Weights of a small GPT-style language model, trained from scratch on English Wikipedia.
Size: 15 layers, width 192, 2 heads of 96, MLP 384 ReGLU, vocabulary 1537, 5.9M parameters.
MLP neurons of a small language model. Each row is named by its layer, matrix (gate and up: input weights) and neuron, and shows model dimensions 0-127. Each number is 128 + 24 x the weight over its row's rms, rounded and kept within 0 to 255. Numbers have three digits each. A neuron's up and down rows have the sign that makes its largest values positive.
After each neuron's rows, "fires on" lists the tokens most often at its 100 highest values on Wikipedia text that the model never trained on. A number after a token or word is its count.

L3.gate328:101136102136128122143114115121117128149145163121166136129142169145079117115166153127126149109121116105116078125118138139142126130124087129153120112098120110090138113138146089150159126127138128107140105128118098119149075126155149113093157131074122156143148153082117154109097146131138112133186124121161112131128130137163100134152137156149131130116151127197128124138124145146137208126128
L3.up328:091129117166160133148156128091099147127132152122124127121163136144114151127125111121097148119166109139154110130093104174153163152132116140156144145102130087130152152123090102099112115091134140111129087135159105118143096097108121152108112168099160154181157123125149147121130138101108111144149067154114123112123168129142123116127103122135099137112126149152136114111135131147135150117141
fires on: ":" 37, " (" 25, ")" 21, " —" 4

L8.gate185:098126137114127114106193168129112130144114125138105160121155116118130139120133126108135122143129075131086124131153108068130132104103165039151130119118110133153162133156147130172122111147166125118146152119144141128126120130115099130101115131135101196097131140121161121118102114104153116137137114156146136138112108127070084144134147113117176122095090122150112160112113147148168163158127
L8.up185:089125090105161164135117136168121134156133118109132146105111109132112110149137133141122133111137113107090096129145150138105174138116137205127080129132087149068163126142118133197124177116149120113132128123152112114142155144131084186120091091161148126126174148113116122137094134099130149106112119165130143128157142117124114160119168106163168130113127100080141130162083119107124102147101
fires on: " and" 62, "," 16, "ist" 16

L8.gate8:129126123139065117122093110133116145138160168157154105097124148129096137122116121124109114096124115113122131145141078139164109092126105080105147134148113164129161123072134119126127150061110098135137141164114090145120107155117111127148104139123154127181094118164166118092144138108122112161105172145132156149145128145150127100127098144116130149156127111142177173145147147153143111144134
L8.up8:123105114090119136094091105113119175129169156121161160143172129102149124098115143080109166093145120150118127142110119125088098126094100114120151158172148109085142130130134156106125118115094161124161125166188066136120152101166156168127143174122114116140167118110145132082101138151127162135165109105106081117112146110149123169100131117133176149106144174140117136131134150125106131100079
fires on: "ent" 17, "ed" 17, "ot" 9, "it" 6, "id" 6, "ied" 6

L10.gate35:142116100140125146194137108106142118113147106140090126141073125091122126145152125106132131125129148153140133095117094087110132081128104144085140155128107168169118118155128142139093133105168183108138125112113119130100153128101154110088152119130113113117099119131106132099078145125167081138134177117138099142135070073127169136153117126143136107119133117132125106117142107126149130175112
L10.up35:098109152136111141128110151156092088125112100163122146112135102130145073170105136107145106087159144144124129162192127143115160132119138136058133128086095142146107099135152108143125139097132143133133130104113131112129103093087151158123130149152150139104155127162172153102074126163127117097145136133188100149130072124092116129118103149121149141108172102157128157168112134120112118158108
fires on: " ro" 46, "ro" 29, " Bro" 17, " bro" 4

L8.gate10:165088148145156093137136127112130163091140126138179109129177144133176135133108134165156146155106122124114136072120114168132113111114123100152127099098174085068157132138132123139131162150126122127110126171099092105103112126118097143116122130121100124117168097121132134096082124115046143143125155167150106107113166164140134142135109116129140143117168127093160093105138176114147121143152
L8.up10:096125098098112094149115128140106128135096120096124165175137106167143132089132155141100138171118158127160129117100116101108150143145102134138163159115145100132159131146131129148098127161152066152122143114116133107118119165110137109116145122133118120110159158091147114138142102125131135136154100122120109104155110123149098153123126172114129142132120063136051146155077134141143134138164
fires on: " of" 34, " the" 26, " as" 18, "ed" 7, "ted" 4

L4.gate56:146106099114104107112130116129140111160150095139136120092138110124127128135144108101186172132089131103146119131138066083090149163134135138089117141156118147160135163155150169139141112110124146131120139085110092189148126082149141117138082113097117086087148161135151117104102105152143108120163170156128122119110118107140130134164095164108122120103105153139137133120140153127132095149103
L4.up56:185142167153116171091115142161120114120124131104147127154112124108158175154148171136138052096150140144092098094154145125141165147156135101111123136132125103123139141145060102166112139136156131152107103128118138094125119126162114103143129168151139169104141137128082151094120137110137086113102158141129154135127118118154087143104105110127141164149177114183079118109089107148090144101112
fires on: "h" 21, "s" 16, "e" 12, "j" 10, "re" 9, "he" 9

L12.gate250:191141122101118098127125110117082129135124141180150081164103113145124160140148104132145128123105155169091116124065121111168131152161118138076116136161156127108104124102077145175112157116111138109111110153118167131096123149120133151150141118125083124129137104103156124113114155133160106111090129151138152191126184139124108113153101118095106143109137122131131148155136129125146115126118
L12.up250:131108157106114094114100156118104091088100172083131111136150110124146091157124103127131140182152154154127178111126105134111123069107154099167167122151136109103154147112140130130114154186105107141130145174159144143121124126137147129133093149114144080122085147123161144129124125164113141124099164111151149144142139184124120178113127112105126143141095120108140174152124097140136162109150
fires on: "ity" 11, " 3" 11, "ode" 9, "s" 9, " 2" 8, "ased" 7

L9.gate366:128135205174130110119141133134102104119144133145162132140145131130119149148110122067123146128132129100094138113119132083162125102097111125127141080146125102123166106162158125151152107144148122126103138079091106128102125111148133122150160106118139161125125140114160121184089144133110134131162149171117180133087091107108134097098139133116131142101141159147126177113133125121104110120164
L9.up366:181060115106172134151195145130172139069123116154102138136133132114072085115106153107133138118143119115118146099124138111156162111118118158108131110130135145105108118082161097124123157154096122145141153100146134107121181105132127129127136105109138155118129175083115163124158120152122108101176138154137147108130141145143160150131082113143161090123147114114099094143148101129101126139172
fires on: "un" 23, "an" 20, "ak" 14, "ub" 9, "ou" 7

L12.gate106:121096113097105137141130101139138168101123116118107082126155153134129134094130121114097118107122146075127101142153143096154118141132162089089155150116164146133124130139127093136122160177136145127131122129092120127091159118168138181132166130119111172144136132157156174101104152136131139164145120076144094148154138091118109156153118125141127138136134096148102134121101170079174115150130
L12.up106:165139135138127121122112144091127120098125126096113088155157144116106085104156110110110100131136152135133128109125128122118099110102152134120098105131129096135070114124104122131121108130143149109138123141147112114127151170104126153188141092155172142152162109123150123102132152158137134142136139148112153132163140172104168100143173098115132152095166117111109111159120134132105191111145
fires on: "er" 51, "or" 39, "ar" 7

L9.gate132:116145112116154101133145160110111132152143171112095132108117093114130139131132140151126156142122174171141123092189097110124148069142132173134122101092132132148150182111141094101154089141126166105115079139123090157083117146156114134134143127158108118154154158157118116109107117103102132130121128154102150117082110129161126181134128138104153160145158132123083119101134149126103095144142
L9.up132:118132108118131115132135166166129175192153162124155165117151117145093090137175162148115085139100102101078114115110105116109106135114118138139157150118128168120199139128135083099135120128145115142134111088102107103123099106153131156124141149140124142146136143106151137127143138118130130110101099118087123122144075110139130140171157123097128131135127132183120104159099112139162127142152
fires on: " in" 40, " to" 21, " of" 20, " as" 4

L6.gate48:154109138140088106133132110102157139105141079112137094072131162126118167161095150084191137115096167120112101119121129132107155140115136114126148134151129115114092105161119135118161100106103095138130171136126123156129121092112134144111092110131133091166148131134122102114138135131100130124129146096130147126110150120131116123145146137113126143097163122136094138151103136144139137152098
L6.up48:127078157185117129135118110076154146100130136112110130106067086124141183151142155135154133127101179108162109130131152145133110141135139148153185081152139109122133126102140128114144112135099085159099120113141140156099131110142175149134137132151097125071140046194139113148154104150149097118130145085146131157117123145135116112164100144110113102124139109158097122124137120108151110144116
fires on: "l" 25, "m" 24, "se" 10, "ch" 8, "e" 7, "em" 5

L9.gate161:149091165112143146099147133115119141120104124146112109136105146118104094158100146127112149124134097144112128101134104140128154122102157128078144119103141128112122135136130119075096160157143160127138101112141104151148145098145135145182114101114094160193158108108086112114123151119138135113115191135135108157101148078152114150149128104121118178126131088154154141135150168123127084106095
L9.up161:138125125147113151160141114135142137131165153093083110105205152135119100125104140115129134086163127156102115133138065132121133106118151169101098123092115128120082126110170130092170133080150134128098110116171155115133166108073124099143137103114129116135164129123165158095148162169142117094125110100165121076148109116123121155113116141104164135112140122093103141147113140093139129126148
fires on: "ar" 22, "t" 22, "r" 16, "b" 9, "p" 6, "er" 5

L8.gate146:191155133126134133076148129114157140132122118111128145171134138100166126123148120144101151095123146140120108138146130154148137124112091079115122154102120126140139096149115147121094103113132104178139103120113155150133116107129119097143114128156105140150134104129070088131138156105120113135137101160128135119129102101150075084136182095150159148106123115103189177150129142136179103135137
L8.up146:132142130158077152072118120147158143128157099112131173086183132088139137098152143128156119123136150148163115137165072105122097093152116102111121124138159089086112127149118101145141127121158123156126116104140121115125134150102139129125111126096145117161124133154155146147084133134135138166111117123157186087091087063182105132145154143152141098132136121100111108162127128093132165150175
fires on: "p" 15, "b" 13, " up" 13, "h" 12, "pr" 11, "pl" 6

L10.gate260:120122130106144099130072133105135174126114164172162103140144140135153172116142133140084172142089122132106162080129137135185132128126149155152110113136137112110117113152135076106088102149121146108159095148126065077128139152157101099150101127142121132151170177140128085134116146109160106127121145129132126093122150121151119112095135142164131098122135125093158088164092099110149129104127
L10.up260:154140141082105142096127146136175150123141152133093157094136151090105106138131108154162107140138135139107117117095145137097171150134171152087127091088122097156136146143114120095155151155098155147112124113149128112163147116147096130139153117092073148133093102111146121048116112123113110137156144118094118138106131136157096101106088135188117143158143138157133150113169081144134120118166
fires on: "l" 18, "as" 12, ":" 11, "/" 6, "ash" 6

L7.gate379:141133130136129143172169093133159107104123127120208150145136161125118112109100113140146112126106148108126091153152147110114113133134128146161127176141119102131138141102128126130134117108102093139150109106153115138096128106121130157102117175138115151171098127123171103129114071120093135156151054070099100112142126139115162116131135137135114183139136124112139137147144128099134119124073
L7.up379:130132139105097099128125117137146138132043133110102084143130125107166110124123145129111089102102135134142130149137109159161117126160119129082180083163133172117129098108127107150162147129121124146116101173122160160132147129133161164127128092144147124169143097154120122106107082116151120144126144107124144096110170118090113172139158129145106116133138160163119155170107166124158178103140
fires on: "el" 35, "st" 12, "iv" 11, "er" 10, "p" 7

L4.gate266:137110147145113139091105163145147073100138096129163092119148124157131094111121131101145127131100173090191093089142099129151081159147094153055138135120116107106166121132122150109135156159133113126123141131131113125135135152157133124133162090097156157109151122105135152118133144145163089156140122110162099119127125114110125132153137103171120140136143096096113113111126141181144119071111
L4.up266:121103129133096133189104147163086110088111119123093139108124060113143170108146083106079167120115127099158154131105133106129133153152095107117138144167117149098129141146091136135137139118151130124171146148142124105096142172151149124109120113137096117100148151169142124136118094114159114109124151134137131169109110186105129116139181104081122095112162168150114094134146111093103162109120
fires on: " with" 33, "|---|---|---|---" 32, "|---|---" 18, "|---" 7, " can" 5

L9.gate293:110117134120080136108129146138142151124133159145133143156134134094153134170116098147146145103085158082106113125153095093175139098131127104137084107170089119104121085103113112139142102124146108148154096147109157117120125037119118108092119175180150146121117144109155149112120124089125109121126145113141099139139161148124092139144169130165130151098157140079117095124161185158105148102099
L9.up293:137100138146091106102151121157132146100162111168126180147132100132110134116172116143115157092132131118103137150149099138093127079097149136140125099144135114130161112153149105146094125117128110118114130102127138124183146140122135127106140147163121117178127123099127168097101113110127168153126133131099116129169175086136130129142109117121173158149163142134161101084092146173125144105128
fires on: " /" 32, "ep" 12, "e" 9, "ice" 6

L8.gate103:125145142164128130073062182174158163073117145147087108109116152107180126130113122135124099097158168122131111132118141135115135111150156113120127115131135116138137148126100156125119105124138148149139109095151106184146130162131135108151088141184162141133092133125144128135097129086151137155141146106140126155138108112142089084139173112137129136112093118113138142160112139129113139132133
L8.up103:154138138126134170110129135124129108123105157131097144108137152089151083138143134111110142134118100133108076117112126086079135133116167154123136098098121143128127147147134104109132114150101108136130131158107123129164141151082147111137141120092027136137140138127147183153135109096095098122118157152111113127108117150112188101106135056157131098136120122120136110124122121115109105139159
fires on: "s" 18, "ite" 17, " /" 12, ":" 11, "/" 7, "ity" 7

L10.gate62:110104126131117111109141175115102137125140135136103113090141147134168134179124145138096145136150159116135071135147082156103150134128144114121150137106105142140116083153086106116120076068147112148113100086134147108112125129155118137173153104152172152142125165080137119167152096132169194136124102111164145123119103172118145148120126188126156144132103121126096114147152122119149140103146
L10.up62:179158134144133119099110082125134166114106155121161127128136131107151150148108075131121132108088091140137140119123156148143145124179149142130146138109149117128107120124157125103146087081100174131172113159110095156126130138119102112148138152125122108090122111125082138080157088111108100177119130123129134097131090134119152113119102128136141112130140103105120089122123140121100133185083
fires on: " is" 45, " was" 20, " were" 8, " inc" 7, "st" 6, " st" 5

L4.gate240:128110161111158170152162111085150135118121119113116139155172158118093103183151129133128120139087146117110115109130110136082147123149095137150147130112151188120101150153102124164150196149141126080160097086155120111124129127127133129104169143132135121144137112113147164138134136095094076129126149136121109080135127083163130100148136139121110108129135118095133133114141113155136121142066
L4.up240:086143129140109144123180099133088132093121079116154127126158167129117085135113186126119156113121116100121137161149119101147119151139124107130150130147099122114088149109169126131151138149125146136119129104107095142157166119134169126162126124121103112117157163110129162095115136136112113156120149119142095120114110094162154123121100118156105137173131101133138064162165112096126041145108
fires on: "ar" 31, "h" 22, "-" 22, "ib" 11, "ab" 7, "ad" 6

L3.gate32:089117123115094119113174134133101115162147137125121093115166127137131167122138111113080153156134176124146103109148139135108145153133119095111120141143150117117152144061167131110110135131138151171127133106111165129154173104147097140125146140102087146106136067110091121160102121144127105126119136154113117074136123090133124114132146093158104141146183129091135131169096154116181102159133
L3.up32:114110125122112113083109141148133112138126101104108099118129173152112137132115110104108106169114120128138129140141147116123113108110139095103179167110171143113126145106110121108134105146125162129147139101075148090119154125136069122116126158104086109119130074127163154133108098125120142122152128113175133123108105142162146113179131122126094115117184118100125125152133075156151139149149
fires on: " so" 29, " man" 14, " follow" 13, "so" 11, " same" 9, "very" 8

L8.gate137:128120115074106134106137117088133117103140113170114184111144158168124129128103138145120140167130092088123146133146102116076142137141117094148134138129134140140129124158137166149089137140150150117123146130154099113068141117150114121121103128154103116115134143089131097152127133145112103139093126143135140145142130125129144173173152114168184125109171158126103149150104102092133111153152
L8.up137:116131108109130147110136160140087140124113082155125173109107125100159119142131127137124123149102114141128103150143151151131094126155120140143103137170145099078133126128139153105130136111127107159130155088103109167125102116122134146145115147144138101090092159156111166116087145166116127109131169077129105125157120105140158135156138120140172163117101153117085153143113117132124119144088
fires on: " and" 97

L9.gate105:136159157156150130136130103117128115152110128106157056132134146130123100122130163122146119159119121124118112156137116123149125170148113124159140122144166122097150110127085149145104173110138145135101151153086099129131097133122144105105097137152116137152126139070164103158128164137146120133107080131096179162160098132145150103136076146120145160110111161094147152116094135097123126137097
L9.up105:140121157164115119131147148128108126119155129085099146129131085097125168134153130144102115140123132156139139102135113107143130160123121109108150093085118122146132086120127160128128132176147160165111143148144114100181132155097110069122135111135108057156154090140103129111111108133095124141120122152109143092103157137180151116112115088092134113167129118138147156152186129108153090109107
fires on: "ing" 25, "s" 11, "ig" 9, "erg" 8, "ag" 6

L7.gate192:127120131117085135160153142139158111119141105175094054101117172109132159116165126143120167091174147123146112096129133122143150141112119112150127165137141119120126115152122096167117134122120146107101138115160123124155141137187141108151186140091133116132096138092124123150172125157139143087140110091104106125160127135147125114115126098153095090114133130125128125148113179141133060138161
L7.up192:132152106155154112130182135117183126104173142150137100144086128135145082111094121112129140127131143163101128110162114130131168119127133120167126156105131081150074146150120085150170141135089136117130157132150133158066119133093121154152175123143104104116167151115126118155156109137151089126140122121155101153074094110130129151107154105124107137122137108134100158144144117127088140074153
fires on: "0" 22, "7" 15, "1" 11, "6" 11, "3" 10, "9" 9

L10.gate238:111104133137110141118143120090118121159142135141144177165120121097134116105119139088119156125187125094090154149150142146164150131149187108156118106162109095149124132156168125087105147142089106096109165151134122130163140089127122135152121096100097151083119126147139128130113156108126140144136112111133138124118129115130108160117132123143114160107120141136154145135164110111158095124147
L10.up238:122140134132125143164132097127141090118088125128152114185097084107081116138119108123109149132162144125140119164103146120157162097120158140142152126141166114068100147106170141131120123109112118172135119141127131081135130152107159114099145098130138089143102122125148151139141131145086100120119113139116122101130146128147136149154142158119189144101067145158191122142106148120104105139142
fires on: "ak" 23, "ab" 23, "m" 12, "un" 10, "in" 5, "ib" 5

L6.gate187:159084156151146132119125118120119118104096107148106171157145160082121118117146133136119099113096102124151149145115118122121138148144120099167091109154122079106146102075132130129157063140138117116163094170115151142130126147121112172127125129127144118112140107087151114100148130143122149139139153126119070150116120155120138133145207152154164126136135167122116148133120147121129147094138
L6.up187:161083107129096137079149136124147149106114150091143143148137152114167085120157071108134104144129149139077143114131124129144120133132111130135118128109155078123147141136140142151131082114134138071137137149161162125132088128131083118083107104088120120104115084102132104167160095130110105127136142136103121125153133128143115155131168141114203152086161150106111138114119131155171155129112
fires on: "e" 20, "ep" 15, "ev" 9, "ult" 9, "em" 8, "i" 6

L4.gate158:104113134126114101124132119166108167135152146121140138099157109121104103146082092111063160162104180140146153101107138114138131103124114129170119150128117134121107162147148142159135158111153178128135126154151109114141150097173114146096113089112103170151136096151080136083109139095145130109148117119094154145135106117103124118140109114115177145124146187127138147076106133116143137144168
L4.up158:140161110128138088128129125139096155146162152118128146177161122147141090142059133155109105133133133108145127089119089125141144151139121123137098133127158112166149121166133154118143179134143151122099135076116165129171162106154120120117124120074121135138148100141102152122075137112105136129143138134081118120143156123093093156154156121074165148112146124110160143123150147165143143083140
fires on: " tr" 21, "ot" 20, " j" 11, " bl" 9, " kn" 8, " y" 7

L12.gate50:080141101163131090105140120140126112148095188099122086140138201145160147152116144121156168145144148117110131103093136092135175119123122090119147118174159120100127150128104129164109149128131154114158115106101100115139126091100133130140139128106137158136132109124109139122130127122118120150107105140150094142105114143120122151087204120115135117105111174122135120095138116107105182135137
L12.up50:143090106116101132125140130082079139104140121071098170120155133133121156116163126154120124093166105130145140131115126117174142107121098097165151140157125139170112103097129142145120167108120089111116134105128114137122139126139104142148077126098134143109095169107170145123142105153144125120134121161135101151110173123134102145129133134133154185099098162125122132120121139165158161095144
fires on: "es" 18, "ing" 17, "s" 7, "ived" 7, "ed" 6, "e" 5

L7.gate372:143159128160130117116128122133146085150160130111133150126123154124164152155121150113112142109127142137113115110113142119162135133115145104118135164114131137164095107144068144149114105067145110115120122124120105177132143108114136122139135124126101135100112093115110086144151181160124115094141128123120098135151141151074121112123117151122098161140117144159152158138077113126113139056128
L7.up372:110123124150152169117133138104135148166128118053084121136127146141110174118125140139102157122143156132159138144153132097097128123161148116158138145127119098104185167160110107093138121113137119103102107100145152106133109091121126131125096108172144128147151143161154067077142165114146144127096087140177138113119161115129146111169143129106168129124093092115147129109106146095145121129123
fires on: "b" 22, "p" 16, "z" 12, "og" 9, "ot" 7

L6.gate262:143118145128143120123117148127152121140111139128101140158147140108145140128118162136120114110208171100141100153116163088115122103130111130098151144121146132155090102117126112133156134105185148140122114150151135131091137132120148099151138112092119150146109139122126066120119143151147110142118131110154161112118156119146142092130127076125139132151146106091173144115102116122096129077126
L6.up262:110097119110105122115140175130110068176080101121109147143127122119130131120141158126079108140147176149154127182135133164140120173121150144149178115103110093161120118170117125121131167098110098133094086108134111123139063130133088143136140111144108140134102140127129118120095175178143160125105138142129151189108207148083135130124122119140130156120085095136093102132137155145133116113106
fires on: "b" 36, "ass" 19, "ham" 8, "p" 8, "y" 4

L7.gate18:171091176132174116152112076136117136138130100117134138121153121108160119146123127141164123163083173101120112108139151108120093159128073094127128174096146083100102110104155090127103150125110148132107149131161128172143098120108132142097109164121123153135135127143132103126196126118121130135140101095130156118147108144136093079124125150108117117150134077136129119093146108185113154142119
L7.up18:129118105160116181193143140125118118114096088128099149116126087146159136138114142118151158092140145136105111128116149124122123116131131085076106098127153104125115160127129126116120143110134115150162124117074122129145112132131159164112152116122162119117149129140095146120111110140150142178146152124153122116114122144106133109168118154135077116149148120168102144143105132119127124121158
fires on: "en" 23, "e" 22, "el" 17, "er" 12, "z" 10, "l" 8

L8.gate69:151117102116134159120109134086146141133140081130139045123130122095103084136159131148116116173107138160079168119116118098150156145141126130105136141149145139151142169106108144139114148180119143125122098118103119134106165128156142121153106174096121163198153092123138144111116127083095157158166175077116166127164116180143117107153087128143143170111105098167143158133115133143153126112150
L8.up69:116119141162106142097125153152124179103136125157065092137162097105144106078139157136121107106107115103102106150149130133157124121135162132063069117092119125122123099157126103176100101113124144109101158159145134158082133119133162124113104084115151147137125062134151134150160122106074106152163188101131146130158087108131148096178146144141155160134108146147139147116132135136120144141140
fires on: " ar" 59, "r" 10, "er" 8, " r" 7, "st" 5

L7.gate154:130113153152137128139146133113158108133167157170118157102125135135138138110187116149095157146134168091106124151168139150100130151112117123124095156159117130142148154115134162117123153119146115133128135094140133155125089088106118133075135140114099156139182115131120136109103101179107114137156142115151149151132091119088126123109122132133122149106126140092125132142187127142091142108131
L7.up154:107080107100163136133107109077139133159172123119097147172137139134140132145164121149168148120124110123119103150152102101169121124099133103150129175135097103135115132144131152117102151132117108160123160120157128143131113070084099142093111119108104193116111116159102132132124150186130117129106126096098127144082116167157137099139095125142149120135145138111119156089128132177142149111164
fires on: " G" 93, "G" 5

L7.gate17:145115146148133132181132127123151147122113137148141126099110154119131133057135152121100118157117107115128124113140117108137070134164147137149107099132111102152133117125163126122153113107120124149070122130147135111161121132099096126105127129116124117149165118114159116103151110108133104187085129153139097174119121165102151131152151107101159087054089111140185135110145120124165154096072
L7.up17:117137121109147133144120117107132098150130125107121089161087134098176123141095112143104097145166113084117117124146114120146131153180143134085136158128127132115115118090161115141162135135075087138108115138116104103141162098145135090100150146105109129089139122126149139106176151150084153150131126096136118107158142128139133093080143118157122171128122105138133143100167099109193118130113
fires on: "ind" 13, "ap" 12, "ey" 10, "up" 8, "el" 7

L7.gate319:118114152101105123148096161161123090126138125117117123139141112121137111130148167132099106171157207147153100076133118074118133113082149161162147133140136114160124119104075128132113161104166096127078153115095114127133133089129102146147143144148165124095080188175116166126101131121114117128136105130157178099145124135141120130142133121101134127141085137094140130137100122103166108116130
L7.up319:176107111109130156143144134166111154090112159135117147116185146152124126141127122146146143155130127133111134147124130119168163093083132147124088123096157154136167149096144151147118114117099128082064135120134122143159141143106054164126132075144134127153104126117130146137156127127154104129120106152086136117108099084089142112098122137131114115104099131107083128175112118114110119125162
fires on: "ur" 31, " is" 17, "ar" 17, " was" 12

L12.gate366:137084113123149125125093121159139160131159126179124113114153122148149139092155163119167141096105162118077131100150139151131090101060108158126101140129142071163145160155106151140142156129163135116127111103120136154145124108122122129115130122161150141090132139147141115101178160117154094151110152075132135136143105093119136111120163105117170136083136085108115096142145156091117141097161
L12.up366:127135143150140150149116118166147127128195132152106114121086152161160105122173123110081129136141112149110112155181133117165140088122152101138108114119117136113123128147129106161077145149133138129119109150118146151125107087100143107102130114093126132105109158133097141158110117169107108155028138103119090101132121113135118167143127114117118137122080107115140131102138194088138118154136
fires on: " G" 94, "in" 6

L8.gate312:124142121158121140129146138156099089146125147160067114104120140144101122115104162149155133167104144089135101077130100125114131138159109125121123128153150116109105145144070111132121165138127160123145112110196145164125102127130173124114113119101129085086115157094140129096154091154112119097160168130160160118141097113144139082112132130175132131117143158142160141143102123151085135096182
L8.up312:097141122138124145153157114109128142131135157115153133155133128140116084151106121093124117113147119093149117123152073144154122114128089145131127164065135128118110128114123095102114142078125152112084143156138101155132136112146139120146116119073124136109138143101139131128108140111082098147098111110151128146094176141144104119087144098117109120100077167100152129120061160148119135125150
fires on: "2" 21, "1" 19, "3" 18, " II" 11, " 2022" 8, "I" 4

L9.gate96:145082128114098148134162093103095117110115130129107114118131139129127122181130187126121146101125122132090105123129163166134162110121139082142135119093134173113095148160083086097076118092150166098154144113187110116128114089107136164147102099144139112133104141131127104067149115122148105165134156127094133125120115144182113128086158149127156133130153143129146097124128112158131103115115
L9.up96:104113113127147169113140094114129173099124093092178159105089146093135110089143149136122165139109110122107121150134111184096140153154123159120133122121165099118117095143116127137138179103107160121143115113134150127151127116165109159158120130053123127102105154125131135120122104136096144152117164110154140140105152087109077142126099161118104136146124135121139091171172140142098119099110
fires on: "ed" 31, "-" 23, "ar" 6, "ing" 5, "her" 4, "m" 4

L7.gate55:112120088144108135106097076108134131143109128101133069145114131086130156169124119102170179136166141121105091126144097119110150152151139132157115112123136110081150128138107139149104199118111140158142125151092129128177086119150130125152109175112147143148121100121084121100129080141123123140163128139119129138153125156145116092117140129127108167137120128099161144092152113115117167115115
L7.up55:111120106181148134134140081107135104131144102103107125120097165099153127139115077158110151120124106146147144128132151134186127124150107137139137097120109131149134086132134164096102189146082098132107132138165165103120119107139141105132126147084113147121109139125111100116158129078124150102139138170105096123103104158124127118131123156151110128118145104112162152122156130072099141113114
fires on: "ed" 21, "t" 10, "gan" 10, "ted" 8, "s" 6, "ing" 6

L6.gate286:085107156118128145154089124120151103127090152142131123127175141125138126141132091148087148151140190104125117098098122091114096135169090125121138158159136113123141095146105165130160160098120105129150125095133165105159157161165165147099133123126164158094144111156126119140176124080125159135096151132101128124165131113133111121145098106101072117127097152139135084142152116096148146147112
L6.up286:164093082120104116079147146131088162109176130162145133158107059130171124112113124145102133070102115091141111103154106120135099135117163110084150107118078153148137138107112133134111147135117143191135155126109120112155123133156142154142135140116102137136108130119182138129107152144163142106139132160091153158155152155110136160161136152083096148094139139179098145140160140100116128122125
fires on: "|---|---|---|---" 32, "orn" 24, "|---" 18, "|---|---" 18, "en" 4

L8.gate284:161159085123115146090114145119140126163146099151139146084147136143098146129139161134119156134115099109106100132117109124119155120134111122139143111090158109128138134122097155165153090070093141116113125109126095111130182096167124119133098092126177114134099170125126107118189107159117110167121095165170099137138115097135124135125107150135147151126109092169148119091100110063148174136120
L8.up284:137149074097136133106117143147110146122123107146115160103123098110090140115094142130135133098153127141122087142113091125117128089156098128101138127139099112140124144112137165164152076149104119128170122094163128124130132146175160141137098130147163121136116065100155121136158135072176122099111152124152095160204104095135142123131132130141146132142090143133098167082115133116174150140138
fires on: " or" 63, " and" 30, " &" 4

L7.gate210:111122170133141144144092161078104134139142122132144133118150131116122173107110118134124154101108125138102128173111150110195139112154103134153106142150097114095126116143149142155095097105101116125107124148081152135150108109135166071149130130150105125137115131122129151116104129159154116124109121163089133123153160141111130139111128146159145129127094132126126120114161171150132127143177
L7.up210:099141128120135129161087116109108148107098124136134078112111110123204158166161150159086127141129092133137166137130101131147133120137103135146129161123161122094117126140142119117116091093117071131178144113144150128151129112168187135154123093127081169122121145139120146136140158117108148139126099141130105131153123115138155130106124111151158099104138124100070143168134099140145112137142
fires on: "b" 17, "ot" 12, "id" 8, "d" 7, "ph" 7

L4.gate69:110120110122135121115121132125156106123074160115116149121100115138106155154155080099128146121148187092104121152158160141132134131155088152101090157092135190139113141177066119182107100110128134102137124154130136084185139136136094122076139130098137124146086136120123163096100127138115127118179134152132116159145102102129145134152106155102156146155104077162107103139105117120141130143136
L4.up69:135059118158116131092188124120125112117148138115142105114155116095148102112148088118154140104145134153091144118092151107146128128134111137137122136141124118127151139156117137169120163114187134128167099117171137134142137099148087116089145153091142113131098129167153154132087101129128123098193129122139125115115099118120119156117140103119186167130139063116131099162112128106163149132143
fires on: " ro" 51, " Bro" 16, "ock" 15, "ro" 12

L3.gate201:130150112189126063132119123134091107111121126146143193138124144141190101144126113104115162134132147125140133127145109141092142125125137115139102145143150087143104125107136116138124094138119127119152119095083187106101114137156103129136127105110151132113133147146129123107150131094120108098146097137108116151135088145143137150157124088118127149129130151163122114079117146092115154112191
L3.up201:102142164111133148133159103149113124109155100155159138149129123145144097116124155150062146154150124091127110127140132177100129096115130117143129157141144141151116120122138149128139103127161182141123126101103144074110102100136082148123127184122135126108141139127095136140142130096134131127146176142100111128134138108116127167128107145137145110130162115107091148138106108096128151105128
fires on: "af" 37, "ak" 32, " y" 12, " med" 7, " kn" 4, " Af" 4

L7.gate290:111163121135112089118141123174152086119100144132129150111123139114115111170115113134146139104155152094100113180129107112147118143075155152151149119139124108140125078126088093102090142102158141115156102133127139105092138125108144128144143134161142148124121160106165111126137097135186160167152130150163121126119138113149126115158164155135122152085143124117147133129136102107123121087150
L7.up290:167128117154133169077117117133088136085113102156129162170155125127141098088128150158136129112109098076101135134112174155136135137092123128111144119114150166097189121155089140118123126111093194155107106097087116143169144151124101138157123136119142092117121110113101166127125116084161152118122102143140108099123142141127162106130108111113114152140131141088139091103145117099140136121135
fires on: " /" 30, "age" 12, "ulation" 8, " is" 7, "ime" 7, " was" 7